Weights of a small transformer language model.
Architecture: RMSNorm after each block, rotary positions, no biases in attention or MLP, normalized queries and keys.
Training: a variant of Muon for these matrices, 953M tokens.
MLP neurons of a small language model. Each row is named by its layer, matrix (gate and up: input weights; down: output weights) and neuron, and shows model dimensions 0-95. Each number is 128 + 24 x the weight over its row's rms, rounded and kept within 0 to 255. A neuron's up and down rows have the sign that makes its largest values positive.
After each neuron's rows, "fires on" lists the tokens most often at its 100 highest values on Wikipedia text that the model never trained on.

L5.gate409 [124 130 135 125 111 132  98 131 121 154 114 118  91 145 149 150 125 147 109 117  78 183 144 138 132 101  75  94  97  88 167 130 117 121 138 131 145 126 106 174 148 125 107 138 121 125 131 173 114 140 115 107 180 129  93 175 121 156 163 120  86 193 101 140 154 148 158 142 127 157 136 167  89 154 144 153 131 148 143 158 140 150  78 179 140 127 158 102 116 118 148 147 108 144 114 173]
L5.up409 [ 97 146 132 142 135 127 131 129 154 138 153 115 150 127 108 126 141 113  92 132 100 134 120 134 106 142 136 136 112 137 108 128 169 126 123  88  98 125 167  97 162 122 161 105 118 109 139 153 156 108 141 128  89 137 131 136 154 145 112 118 124 114 140 116 108 187 111 141 111 109 132 143  94 121 136 115 111 131 122 121  94 156 113 153 140 114 173 151 139 139 132 191  63 131 109 162]
L5.down409 [156 134 109 136 118 111 123 145 148 157 148 121 151 171 106  96 108 112 121 102 130 125 119 114 176 111  98 141  95 133 126 117  84 110 128 112 126 122 125 123 130 122  94 134 109 174  97 128 148 133 142 121  92 120  98 140 178 118 129 116 170  69 100 121 116 128 166 125 126  97 110  91  99 149  90  93 120 139 138 171 155 135 133 110 142 135 139  68 158  95 104 103 132 131 128 144]
fires on: "w", " and", " Title", " was", " typ", " is"

L5.gate468 [150  93 131 137 119 130 128 135 129 123 125 107 145 107  99 145 129 136 129 179  93 160 128 104 155 158 111 115 178 135 129 157  91 123 119 159 100 117 137 165 122 185 173 139 157 123 153 180 144 125 125 102 139 142 125 122 151 129 129 119 141 118  95 120  59 116  81 146 118 114 151 102 139 106 111 103 150 119 166 101 102 100 154  90 112  93 143 124 135  91 105 109 124 140 111 156]
L5.up468 [101 118 147 124 176 133 182 127 140 147 105 138 118 110 120 157  96 125 139 145 112 108 110 119 204 129 164 110 128 104 128 157  98 147 124 155 143 161 138 151 119 132 150 113 120 138 107 162 145 142  83 129 124  98 161 103 149 106 123 126 115 143 141 122  89 128 111 134 127  93 130  79 141 135 135 156 147 113  91 137 139 145 162 128 106 123 141 137 106 146 155 163 162 124 142 158]
L5.down468 [141 146 182 170 160 124 148 139 134 181 160 154 114 121  97 152 122  93 133 115  93 170 154 125 149 155 146 154 153 114 125 171 128  91 117 153 107  91  98 118 114 139 153 125 118 107 110 157 115 131 145 123 159 176 100 154 126 157 129 129 133 127 130 118 117 104 115 132  68 107 138  86 172 134 150 100 154 101 116 106 117 121 116 106 165 110 126 151 112  99 128 119 124 153  89 126]
fires on: "=", ".", " San", " Fort", " June"

L14.gate355 [123 112 107 116  85 140 156 141 121 144 107 142  90 109 115 132  85 162 170 151 123 164 163 121  95 117 108 113  95 145 117 112 162 135 133 184 107 127 106  92 149 124 139 141 110 125 138 111 107 136 122 117 145 138 163 129 157 108 121 103 141 115 163  89 134  99 155 105 166 129 180 154  83 159 132 112 177 154 107 156 150 150 121 121 184 108 150 169 141 161  92 179 104 141  99 115]
L14.up355 [164 151 106 142 118 130 148 119 140 194 149  70  83  96 132 128 137 125 149 157 146 166 101 122 108 105 112 136 145 159 126 163 144 147 186 193 118 135 115 137 109 112 120 123 186 105  76 136 144 130 109 168 168 131 156 122 174 118 145 129 139 166 163 135 103 155 121 135 137 138 130 113 128 107 115 108 113 142 160 125 149 140 110 113 168 120 113 130  94 130 122 116 112 101 156  99]
L14.down355 [174 146  84 113  96 128 115 131 120 148 103 145 107 142 125 112 130  83 168 197 129 167 156 150 143 129 130 105  46 111 140 141 156 127 122 110 144 132 124 118 108 133 103  94  97 135 139 103 114 135 114 127  94  82 168 155 152 140 138 132 107  82  99 132 102 133 109  80 122 112 156 116 107 175 162 121 140 128 129 128  87 191  92 111 133 164 130 144 119 135 121 107 119 140 176 136]
fires on: " of", ":", " about", "imately", "ed", " than"

L7.gate676 [150 136 173 117 140 124 164 153  84 132 141 153 145 148  47 143 148 128 123 107 148 107 152 162 151 130  93 134 110 133 117 152 118 107 128  78  25 117 118 111 127 120 102 129 153  97 161 142  99 127 135 152 147 147 131 131 117 126 144 113 136 123 146 120 133 123 155 123 102 107 122 122 138  56 130 166 112 169 102 105 123 113 137 117 111 178 130 111 136 122 130 146 131 143 100 119]
L7.up676 [169 135 135 165 146 148 162 140 146 108 121 116 182 108 119 139 113 120 167 106 131 126 141 114 128 147 153 133 118 142 111 108 173 125 130 114 103 115 101 145 128 127 159 119 106 126 133  77  92 127 166 152 112 150 140 151 152 185 122 112 108 140 167  98 138 129 150 107 110 146  95  89 136  98 130 147 123 132  96 141 139 123 131 139 170 176 169 162  93 138 129  91 128 155 142 131]
L7.down676 [110 116 102 114  80 145 137 141  92 126 118  76 145 167  70 161 114 153 128 123  81 137 145  84 127 110 144 129 110  91 173 126 121 127 119 143 163 122 111 134 143 107 128 149 123  96 136 143 114 105 139  74 177 106 160  98 152  90 142  74 104 115 145 113  94 118 112 127 150 120 123 129 115 157 140 152 103 125 146 158 151 134 140 150 151 116 133 134 121 110 116 147 114 160 136  80]
fires on: "1", " |", "m", "c", ";", "2"

L5.gate634 [117 158  93 164 115  85  91 117  97 167 117 113 170 159  97  99 163 112 156 153 135 143 135 131 135 178  82 139 165 107 147 144 108 135 156 147  39 105 145  94 107  98 136 107 132 135 117 147 178 114 154 146 115 109 116  92 169 124 149 127 132 158 109 105 102 146 130 122  98 171 165 165 138 126 161 113 121 139 136 170 114 147 172 104  95 129  62 107 119 158 126 158 106  93 106 123]
L5.up634 [107  92 128 103 143 159 137 137 117 129 135 111 136  99 133 154  94 143 141 126 129 158 107  67  93 130 144 109 125 110 110 118 106 111 151 117 154 129 112 174 125 110 150 114 127 126 114 121 149 136 153  90 140 164  96 122 139 126 148 104  85  94  89 137 124 129 130 161 116 138 161 169 135 115 110 118  84 133 178  86 133 112 112 140 116 156  77 152 118 120  87 119 103 117 134 134]
L5.down634 [ 99 129 168 101  96 111 128 166  99 158 106 127 116 167 104 157 158 135 130 146 104  94  97 130 133 161 140 136 100 122 159 130 170 164 133 115 106  95 160 110 170 139 122 117 141 105 142 148  91 123 138 109 121 125 119 112 140  83 164  96 111 133  74 113 120 152 158 103 140 161 104 122 124 135  91 118 153  86 118 107 181 162  88 138 145 140 102 156 129 125 129  94 112 131 172 149]
fires on: ";", " Division", " Form", " MF", " Ly", " Team"

L5.gate131 [101 126 135 112 111 115  91  77 137  96 146 137 118 119 118 129 124 142 129 166 129 144 152 118 150 151 134  83 156 112  91 106 137 149 109 128  90 175 151 118 162 114 117  87 149 122  91 110 133 110 126 132 120 142 118 103 124 112 140 206 134 146 129 129  94 120 126 167 141 156 122 133 139 138 143 135 103  86 121 122 130 161 169  73 123  88 100 132 125 147  95 164 114 119 117 159]
L5.up131 [113 169 129 163 150  85 131 107 102 140 180 107 125 160 164 128 163  79 127 156 112 134 145 133 144 109 119 117 144 116 119 105 129 127 134 120  86 115 153  80 125 142 141 119 127 130 108 152  90 155 136 136 125 144 127 153 168 125 154 136 144 132 116 135 107 140  92 146  88 159 153 162 124 116 118 102 101  95  95 166 104 144 140 149 132  90 158 129  91 112 103 146 148 107 124 149]
L5.down131 [130 133 143  94 128 131 111  67 157 120 148 137 143 133 105 142 123 150 131 137  98 105 137 127 115 178 142 146 124 142 127 122  77 165 127 121  92 143 153 111 122 109 113  97 153 102 128 154 123 107 146 135  95  84 103  79 130 145 181 157 153 131 128 137 122 137  94 130 133 123 127  99  88 175 119 124 117  89 123 112 118  91 111  79 116  93 117 142 133 157  89 110 111 122 151 148]
fires on: " —", ".", ":", " -", " Apps", " into"

L9.gate107 [152 118 170 108 133 120 127 117 145 167  71 108 150  99 122 154 147 177 133 107  98 126 139 105 106 137 143 106 161 121 154 159 137  99 146 122 161 151  98 105 144 175 152 140 118 168 150 116 130 173 115  81 161 108 116 143 106 108 112  97 129 109 121 148 153 116 165 154 131 159 146 141 141  99 147 158 143 109  83  97  85 109 123 122 124 118 113 118 151 108 144 189 128 140 104 119]
L9.up107 [124 149 149 146 139 162 118 147  64 167 104 169 157 153  49 170 114 121 149 130  92 137 123 155 157  94 104 129 111 134 133 140 120  89 137 109  80 104  78 107  97 136 197  87 117 106  90 125 135 135 140 139 145 139 161 210 152 139  85 127 121 157 133  89 133 128 143 143 121 174 153 150 114 138 121  89 144 133 134 107  91 147 128 137 122 164 102 158 108 120 152  98 136 109 136 132]
L9.down107 [137 107 153 112  85 118 131 146 137 150 127  58 135  83 127 135 129 141 113 123 108 149  94 141 128 126 154 107 119 122  93 121 122 131 146 134 160 131 108 138 124 169 109 105 163 145 176 111 125 156 148 114 114  97  88 122 120 174  96  97 144 158 161 127 102 112 119  95 142 142 151 142 131 147 133 119 135 125 132 113 157 126 160 131 133 137 150 131 125 125 116 138 170 155 145 117]
fires on: ";", " of", " this", " |", " the", ":"

L9.gate613 [131 148 110  86 124  85 122 136 149 122 135  98 140 146 105 129 101  86 143 129 119 167 107 126 155 182 124 109 139 110 124 100 132 107 149 160 110 144 154 148 117 147 160 141 155 152 113 130 140 165 169 115 117 167  91 135  74 158 167 153 109 189 139 144 108 100 130 119  93 131 131 132 107 138 101 110 123 121 147 142 149  83 115 163 138 155 117 141 105  77  81  81 106 143 124 175]
L9.up613 [ 57 113 149  86 145 133 163 155 125 123 154 165 132 132 130  85 145 121 126 132 141  95 144 139 118 149 102 103 131 101 108 113 138  83 110 124 143 132 108 141 123 136 156 140  90 193  95 116 132 120 139 107 154  95 105 111 129 153 160 165 125 115 158 103 108 105 118 141 146 101 145 158 125 130 113 126 130 153 127 107 147 130 154 142 156 114 177 123 113 140 135 125  92 110 137 127]
L9.down613 [ 83 133 111 153 143 103 154 138 106 130 135  88 125 150 114 157 135 150 188 124 146 118 154 136 126 155 155 143 102  83 164 142 131 114 109 185 108 153 106 172 151 175 148 162 140 133 123 116 149 157 141 157 157  87  96 145 114 142 152 145 162 142 134 148  87 108 121 121  82 151 128 114 136 153 126 157 134 146 124 134 171 134 141 142 134 121 156 133 150  92 152 122 155 137 125 163]
fires on: " C"

L15.gate522 [ 89 127 133 129 100 131 154  90 142  85 107 144 111 114 129 108 157 144 142 166 120 117 114 162  65 121 127 113 122 113 117 131 158 116 103 111  91  73 108 134 107 130 136 157 130 129 100 134 149 107 115 110 157 126  94 119 129 121 102  76 118 151 136 124 113 133 142 144 135 108 128 127 142 121 105 122 127 165 125 114 128 159 123 183 120 126 118  88 151 133 126 146 150 158  68 122]
L15.up522 [134 124 131  97 108 144 138 130 112 106 125 131 123 143 122 149  91 112 138 174 149 137 161 148 116 129 107 112 162 116 107 143 134 124 162 158 106 137 138 118 146 120 128  99 137 148 138 126 152  93 110 125 166 131 124 114 177  88 133 107  70 139  76  97 108 110 119 144 126 171 108 139 143 167 133 142 179 162  96 132 116 130 131 133  69 121 128 105 126 119 158  98 172 156 115  94]
L15.down522 [162 138 171 136 190  95 114 159 119 131 106 115 151 126 111 161 126 121 158 112 160 160  91 127 115 147 154 111 149 123  91 167 152 107 139 105 116 105 202 106 159 123  96 166 151 121 149 124 133 126 164 114 144 158 157 177  89 133 151 174 179 129 136 131 109 121 105 122 145  95 136 137 111 122 134  96 144 121 102 171 138 123 114 132 152 124 121 112 142 126 129  93  87 108 149 128]
fires on: ",", " and", " was", ":", " the"

L5.gate76 [156 133 139  97 117 121 127 127 133 121 159 105  87 135 113 144 114 142 150  91 143 146 105 125 124 107  86 122  96 111 171 136 144 118  93 116 111 129 133 101 136 153 132 110 134 119 183  80 159 120 147 121 164 127 120 155 134 124 158  95  87 120 111 107 129 109 163 103 130  91 112  95 171 136 117 125 117 146 103 102 121 149 170  93  84 159 104 134 138 105 130  99 100 176 167 112]
L5.up76 [ 97 155 148 123 170 114 104 123 115 127 154 137  96 189  96 114 132 118 144 122 135 132 163 131 127 151  98 134 116  92 179 118 154 130 103 105 127 114 102 118 113  94 101 161 105 127 130  85 137 142 133 168 108 141 121 106 105 138 127 141 110 136 153 100 168 120 165 108 109 108 146 158 124  96 144 100 100 155 127 125 111 125 140 137  90 161 158 184 147 109 116  97 128 150 171 129]
L5.down76 [126  89 135 127 125 135 102 130 132 143 141 109 159 169 142 112 109 162 106 129 127 120 129  90 135 110 176 117 102 161 139 128 118 137 162 144 160 137 132 127 148 143 103 118  95 143 136 155 137 114 108 116 151 113 121 165 124 105 112 144  96 136 159 137 122 156 143 125 159 136 139 144 123 146 124 116 103 164 113 122 145 124 100 122 160  69  95  92 143  99 165 150  96  97 140  98]
fires on: " |", "),", ")"

L7.gate427 [129 122 175 135 173 149  94 155 117 155 144 139 122 126 144 116  89 137 120 189 130 161 125 158 144 135 163  98 129 116 114 140 157 114  84 109 171 101  92  79 123 178 121 103 128 103 125 101 110 120 163 166 107 125 131 129 103 144 103 147 150  99 159 149  98 148 126 135 115 119 109 133 148  74 108 147 112 145 111 154 116  95 151 108 134 118 145  98 151  95 111 112  89 107 139 134]
L7.up427 [149 159 173 130  93 140 104 154 141 116 130 131 151 117 128 116 110 127 143 136 142 143 129 156 108 114 124  93 125 129 146 123 118 182  97 143 110  99 112 120 110 155  74 180 117 115 153 112  95 133 133 182 118 132  60 111 110  80  91 140 148 104 154  81 112 167 153  86 113 125 138 133 141 110 136 153  91 111 138 143 101 146 140 105 150 133 100 101 142  95  89 140 116 128 175 110]
L7.down427 [ 96 106 132 130 131 114  96 165 117 137 155 115 129 163 177 133 134 135  80 131  58 117 152 138 128 157 101  91 144 101 140  89  99 136  89 123 142 134 138 136 154 142 129 149 133 157  82 159 139 151 150 132 136  98 110 168 148  86  90 148 126 125 112 112 138 140 109 131 140 135 119 131 183 134 132 132 142 171 128  96 118 118 126 128 148 145 154 153 117 137 134 182 161 111 132 136]
fires on: " S", "2"

L10.gate306 [129 111 155  83 159  99  95 143 162 138 133 149 133 102 129 102 149 118  86 123 106 138 150 146  87 120 105 132 130 110 173 146 126  86  94 127 149 135 154 134 158 119  95 146 126 132 142  88 175 132 119 148 120 116 133 134 111 112 171 163  79 120 116 133 109 109 124 142 130 101 138 173 151 143 151 118 130 102 120 112 122 113 138 104  99 150 135 152 131 124  99 126  92 103 146  95]
L10.up306 [106 152 167 119 154  92 106 147 163 155 111 115  93 125 103 116 123 144 121 147 160 120 136 150 109 116 121 134  71 158 103 141 182 121 105 120 131 177 119 104 151 138 143 123 113 149 183 130 130 113 101 134 163 136 117 132 119 113 181 119 126 162 105  73 123  99 107  91  99 105 159 118 158 154 110 140 144 130  94  75 163 118 149 121  84 106 144 130 182 143  88 142 161 121 158 123]
L10.down306 [104 128 118 119 132 112 134 106 109 108 120 127 158 128 135 135 129 136 121 169  99 117 159 117 140  99 136 108 129 140  80  95 153 116 126  96  92 164 148 106 126 137 163 129 116 149 104 176 122 171 163 150 143 100 131 131 137 135 125 120 142 106 120 115 168 142 130 125 125 143 101 169 101 179  77 136 113 139 136 167 159 187 141 123 149 106 114  80 127 129 157 142 159 139  97 126]
fires on: ")", " |", "===\n", " |\n", "ly"

L11.gate99 [143 141  96  88 140  75 141 110 152 112 154 183 142  88  95  98 121 137 140 111 122 148 114 122 151 162 111 155  94 182 179  95  95 160 118 129 122 102 151 130 147 113 145 163 109 155 125 116 106 163  89 149 157 103 144 112 130 148 165 135 152 126 118 180 155 124 159 112 142  97 117 105 164 125 107 122 136 117 121 103 102 102 131 136 108 130 144 160 139 108  96 147 122 138  81 148]
L11.up99 [139 101  90  96 141  98 141 108 102  65 155 168 118  66 145 118 121 121 120 117 119 111 121 137 143 112 123 125 122  62 147 157 160 192 124  90 126 119  95 152 144 139  86 127  67 166 100 117 106 182 119 150 139 181 131 110 118 114 151 146  97 119  99 156 149 147 137 139 142 148 109 165 131  79  91 142 106 169 144 136 146 138 129 121 119 116 100 136 152 108  98 132 109 157 112 113]
L11.down99 [124 112 175 125  74 173 165 177 161 187 103 162 122 137 122 141 130  99 179 120 167 129 167 123 151 144 130 122 119 132 121 152 115  97 104 174 100 117 171 135 100 126 123 123 155 134 159 135 140 104 127 138 197 116 105 123 117 101 148 118 119  77 140 135 144 115 143 113 168 141 126  73 113 116 142 115 112 131 126 131 166 123 110 119  88 117 123 127 164 154 164 113 100 127  97 114]
fires on: ".", ";", " v", " hand", "ill", "'s"

L5.gate628 [126 104 142 126 119 118 112 123 138 126  94 127 177 158  83 110 123 137 108 158 152 142 124 165 135 106 123 137 125 132 134  85 165  95 138 124  94 121 165 100 121 135  98 121 147 170 107 100 147 105 140 102 161 117 121 109 134 141 128 148  84 166 153 119  90 113 163 128 163 175 114 131 123 164 151 149 108 168 128 157 142 142 174 100 112  67 102 132  80  93 114 126 153 138 156 113]
L5.up628 [151  77 139 141 115 110 115 161 125 116 129 168 159 191  98 164 150 125 120 156 115 155 157 144 142 145 126 110 141 149 168 158 131 130 164 151 127 103 103 170 103 140 155 127 167 167 121 110 128 159 137 125 137 149 127 127 186 135 133 106 171 106 157 180 102 189 131 124 127 107 144 156 137 156 140 111 121 114  94 125 130 123 112 152 120 150 172 121 107 155 132 146 130 104 148 131]
L5.down628 [155 141 128 135 108 118 125 108  89 121 138 103 153 114 128 106  99 131 111 178 141 180 131 151 136 111 132 116 138 130 102 128 134  81 130 118 100 109 137 120 121 148 111 117 124 135 127 127 104 114 103  91 118 144 134 130 126 154 158 161 133  86 160 128 111 121 126 129 124 143 141 146 126 156 101 135  91 171 131  90 121 141 103 134  95 108 132 118 100  99  79  97 140 147  91 143]
fires on: ":", " Apps", " Title", "um", " Team", "imate"

L5.gate450 [103 157 123 175 111 148 113 100 146 179  97 100 143 158 105 135 139  93 142 113 121 120 128 121 103 174  71 124 137 149  88 125 142  97 140 109 112 115 113 108 164 154 153 140  99 163  63 130 118 142 106 149 118 113  96 137 162 105 138 118 129 153  95 129 114  91 118 132 144 183 165 169 135 120 101 133 124 108 116 120 116 161 114 165 158 167 126 109 155 143 104 176 149 132  91 124]
L5.up450 [138 115 116 136 146 154 158 149 160 188 137 108 112 175 130  98 153 107 137 155 174 126 119 101 148 124 151  84 138 174 127 130 160 101 139 108  88 106 119 105 152 127 152 124 165 154  96  88 148 100 122 144 128 121 129 173 150 116 122 148 115 171 120 126 135 111 133 159  94  92 122 144 146 104  96 121 103 148 147  88 147 134 138 111 161 168 106 111 131 110 151 149 101 138 127 140]
L5.down450 [125 128 131 145 123  87 104 140 112 111 107  58 134  72 151 115 153 132 125 170  94 104 162 126 136 162 140 142 105 145 172 122  95 144 145 122 149 129 149 151 150 150  91 139  99  98 125 150 141 127 134 123 134  91 137  98 123 108 141  73 146 140 121  68 129 128 136 109 141 152 141 184 129 115 117 114 138  97 112 148 123 151 109 116  98 136 107 136 120 129  97 104 162 125 103  93]
fires on: ";", ":", ");"

L13.gate603 [158 165  92 134 126 151 134 167  96 106 123 111 143  78  88 107 148 135 138 158 160 154  92 113  90 160 136 122 145  96 104 165 122  77 105 138 121 150 142  95 142 125 159 135 156 142  99 155 152 188 158 110 148 164 122 148 122 158 164 119 116 124 135 131 114 141 106 155 112 152 132 143 155 127 141  98 140 142 126 123 108 144 137 168 143 139 193  90 122 124 130 152 115 109 123 128]
L13.up603 [ 91 141 104 118 139  90 140 145  81 141 173 155 160  98 115 105 145 134 171 157 119 132  77 110 120 138 116 128 158 159 126 145 116 132 152 122 141 158  89 133 113 135 128 161 102 141 129 104 144 153 106 120 167 180  73 123 136 125 125 122  92 144 152 135 107  98 103 134 102 123 142 110 110  96 102 143 152 101 145  76 147 114 112 118 114 173 102 128 113 131 141 106  98  87 158  91]
L13.down603 [130 134 125 123 107  94 140  90 113 152 119 122 102 105 144 132 125  99 120 130 163 177 115 153  85  82 117  69 132 126  99 132 115 116 102  87 133 124 124 154 106 170 150 157 133 142 141 140 139 112 131 138 124 166  98  93 150 179 145 146 121 157 144  93 104 113 105  97 114 125 166 129 138 131 117 138 112 116 136 119 125  51 126 155 148 153 168 105 130  85 138 148 114 104 136 164]
fires on: " C", " c", "C"

L11.gate69 [150 142 108 160 127 113 151  73 141 126 117 140 133 118 127 140 105 119 129 154 140 119 110 144  77 131 159 121 173 117 166 142 144 150 129 163 140 131 110 153 110 118 150 135  88 124  94 127 135 123 113 147 161 140 124 135 130  88 132 123 106 101 171 114 118 109 131  85 135 140  81 202 132 177 123 125 107 118 109 115 150 158 133 156  76 157 101 122 131 102 120 124 105 134 137 147]
L11.up69 [161 128 133 115 113 117 114  80 168  75 128 156 184  78  93 134 163 148 136 111 129 117 142 122 120 139 139 128 121 154 128 114 118 150 149 151 108 136 157 133 168 152 155 151 129 174 123 142 110 121 154 128 134  90 120 137 101 109 162 106 107 120 122 141 128  59 102  69 135 152 105 174 154 185 126 100 106 158  97 116 129 144 149 176  81 139  93 112  80 113 133 113 102 142 130 134]
L11.down69 [154 123 155 103 136 111 138 136 112 155  77 113 150 119 119  95 106 119  59 141 139 104 122 129 127 131 107 131  88 116 156  98 123 133 117 142 155 130 116 142 120 159 151 115 121 120 122 165 190 169 143 102 114 151 174 108 124 145 123 141 124  95  95 143  99 165 122 109 147 166  89 124 159 106 115 114 144 142 135 136 133 171 127 132 121 154 113 124 105  91 106 114 117 159 142 129]
fires on: " (", ".", "/", ");", ".\n"

L8.gate556 [125 141 124 130  78 119 158 122 121 136 141 144 138 105 105 146 110 107 131 165 113 130 110 116 123 159 157 145 143 137 197 119 117 151 131 110 123 143 141 132 121 132 115 186 120 145 139 177 144 119 113 154 133 100  75 175 178 103 151 149 117 130  94 137 100 128 120 132 134 123  91 171 141 128 132 121 115 102 103 121 157 112 144 127  76 125 115 121 125  71  88 110 114  97  55 136]
L8.up556 [155  98 152 150 123  95 156 115 127 126 150 147 148 109 126 124  85 114 139 123 123 132 128 112 162 148 148 125 105  87 139 149 160 175 151  99 137 111 148 157 120 132 153 112 168  96 134 137 110 158 105 161 179 160  91 111 152 149 116 106 133 141 186 153 120 105 125 113  94 154 135 156 129 190  90 146 135 110 118 129 130 132  94 135  94  87 133 158 141  96 159 174 135 140 132 131]
L8.down556 [129 149 134  81 128 130 130 129 118 136 123 141 137 120 144 114 153 100 151 111 111 115 137 129 109 138 161 172 143 108 143 140 104 122 150 128 115 146 116  86 119 128 136 130 102 109 146 140 134 101 122 134  72 153 127 116 168 136 144 151 136 141 108 139 118 108 122 172 117 141 132 104 140 100 156 109 114 158 137 113 140 107 117 134 145 125 141 110 135 106 147 132 164 141 116 134]
fires on: " /", ":", "."

L12.gate34 [113 129 124 110 148  90 109 131 165 138  90 127 161 113 165 106 152 136  91 137 135 130 133 152 143 163 133 159 128 149 136 151 152 136 166 110 124 136 121 137 147  92 153 145 116 138 134 194 203 132 136 150 191 113 100 132 104  93 155 125 130 141  98  90 150 185 113  91 131 151 133 130 117 130 165 122 115 113 160 112 149 130  98 127 135 149 156 114 120 124 113 122 118 122 123 134]
L12.up34 [132 132  97 107  89  75 144 146 132 141 130 103 129  88 132 170 122 135 121 123  86 144 143 137 138 145 168 166 125 132 104  46 101 103 123 157 130 125 156  92 141 109 164 129 155  92 175 146 118 122 183 100 145 119  99 178 157 127 138 113 136  88 133 133  97 166 107 157 123 125 141 138 160 135 103 154 131  98 151 143 116 125 140 150 104 177 132 133 102 140 136 106  95  92 113 150]
L12.down34 [131 118 114 150 135 133 101 124 165 163 111 117 138 134 145 144 131 129 106 129 103 115 120 142  82 151 141 164  91 111 103 141 126 133 113 126  96 154 118 119 110  82 114 170 101 160 141 132 145 129 177 123 162 123  95 153 130 134 126 137 125 140 140 110 132 143 144 102 108 137 124 132 122 120 136 119 144  93 144 135 114  97  86 141 158 109 147 105 144 114 146 130 139 121 102 110]
fires on: " was", " were", "uss", " is"

L7.gate513 [119 141 122  75 141 129 122 135 127 110 132  83 120 109  91 163 117 143 125 122 135 124 128  97 116 126 170 144 126 138 130 125 153 123 105 129  94 150  92 129 113 153 128 128 127 175 123 142 160 172 151 112 106 129  87 126 101 132 168 164 144 141 168 134 126 123 125  77  92 103 130 132 126 145 157 116 141 140 106 110  62  93 123 117 159 168 137  94 130 108 100 140 123 112  93 170]
L7.up513 [123 163  86  88 140 147 136 174 122 137 122 132  89 118  96 148 125 132 138 130 132 165 142 143 111 112 124 134  98 141 113 125 147 100 122 149 103 107 117 134 120 190 135  91  72 148  92 167 182 154 179  86 104 112 132 130 114 154 191 185 136 135 180 123 175 134  86  96  78 140 127 118 115 154 115 134 155 139 126 121 118  89 110 165 135 137  94 118 104 125 157 125 121 157 117 159]
L7.down513 [140 105  99  90 103 112 102 147 117 133 173 118 127  99 106 133 112 124 107 117 144 121 159 126 129 182 155 145 121 101  90 158 146 121 118  97 147 126  98 149 135 163 137 156 140 176 142 158 155 141 137 136 123 118  64 110 127 130 151 124 141 147 138 164 135 123 119  76 111 131 112 142 124 153 139 113  92 119 167 129  97 115 130 120 166 114 113  86 147 110 175 111  98 131 138 151]
fires on: " C", "C", "-c", " c"

L13.gate196 [131 152 126 120 151 115 114 111 137 179 145 127 102 115 145 166 132 135  47 136 116 140  77 129  70  92  87 151 130 121 101 159 102  97 126 183 116  70 127 159 136 168 124  90 124 116 151 155 152 149 147 122 146 136  85 145  95 102 165 135  77 153 171  64 158 190 151 143 133 129 159 162  97 131 167 118 130 120 168 119 125 125 127 118 172  91 151 114 152 155 122 153 151 143 162 109]
L13.up196 [ 91 132 102  89 125 159 139 119 118 130 170 151 200 133 139 136 124 138 142 161 164  96 124 145 134 150 116 123 143 102 113 133 115 116 154 116 106 132  85  85 145  97 123 120 143 160 114  81 120 137 136 153  78 117 107 123 158 126 132 109 152 116 122 169  97 153 115 148 114 196 121 127 104 155 150 125 138  80 150 116 116 140 140 117  86 150 134 115 135 162 127 160 113 126 137 110]
L13.down196 [138 166 130 105 143 133 166 107 148 132 142 142 175 108 112  94 104 134 125  87 103 133 125 113 106 117 132 111 132 120 139 114 167 160 120 111 123 117 117 151 116 145 119 106 149 117 141 147 133 134 155  88 109 104  89 141 108  92 159 137 106 107  62  96 110 115 120  89 117 144 111 160 128 123  92 121 156 111 133 131 118 128 104 113 179 136 178 112 138  84 121 103 105 146 116 119]
fires on: " was", " became", " were", " are", " is"

L8.gate176 [141 124 113  95 127 112 131 137 139 146 115 143 151 139 150 110 145  83 130 137 115  84 182 150 152 148 140  95  68 110 146 126 180 127 103 153 171 136 141  97 141 139 148 167 144 162 171 126 140 119 138 148 170 105 154 119 163 131 117 123 106 104 120 116 106 156  88 134 109  97 115 146  62 165 102 137  84 131 103 122 100 126 119 118 115  83  84  49 125 107 137 122  92 125  88 133]
L8.up176 [164 174 135 108 132 105 105 116 137 116 121 156 145 119 118 121 177 120 150 154 125  95 130 177 138 140  78 149 124 118 109 106 113 156 156 139 164 135 167 173 114 107 160 174 116 137 168 119 134  94 162 146 165 150  86 151 125  83 121 104 137 135 123 115 143 126 155 133  97 125 130 102  89 121 150 112 131 142 135 130 115 153 144 138 130 118  90  80 128  96  89 105 120 127 161  95]
L8.down176 [143 153  86 157 189 149 119 124 173 158 113 120 191 101 145 142 117 123 116 162 135 126  60 108 158 105 140 141 142 106 147 130 105 101  98 121 143 155 172 115 151 121 158 132 153 105 174 150 149 125 158 120 102  71 121 137  86 150 117 153 145 111 148  96 150  99 124 129  88 102 148 159 156 127 129 159 128 126 128 114 142 124 154 120 164 129 149 114 113 160 137 158 146 129 121 192]
fires on: " L", " S", " C", " X", "wan"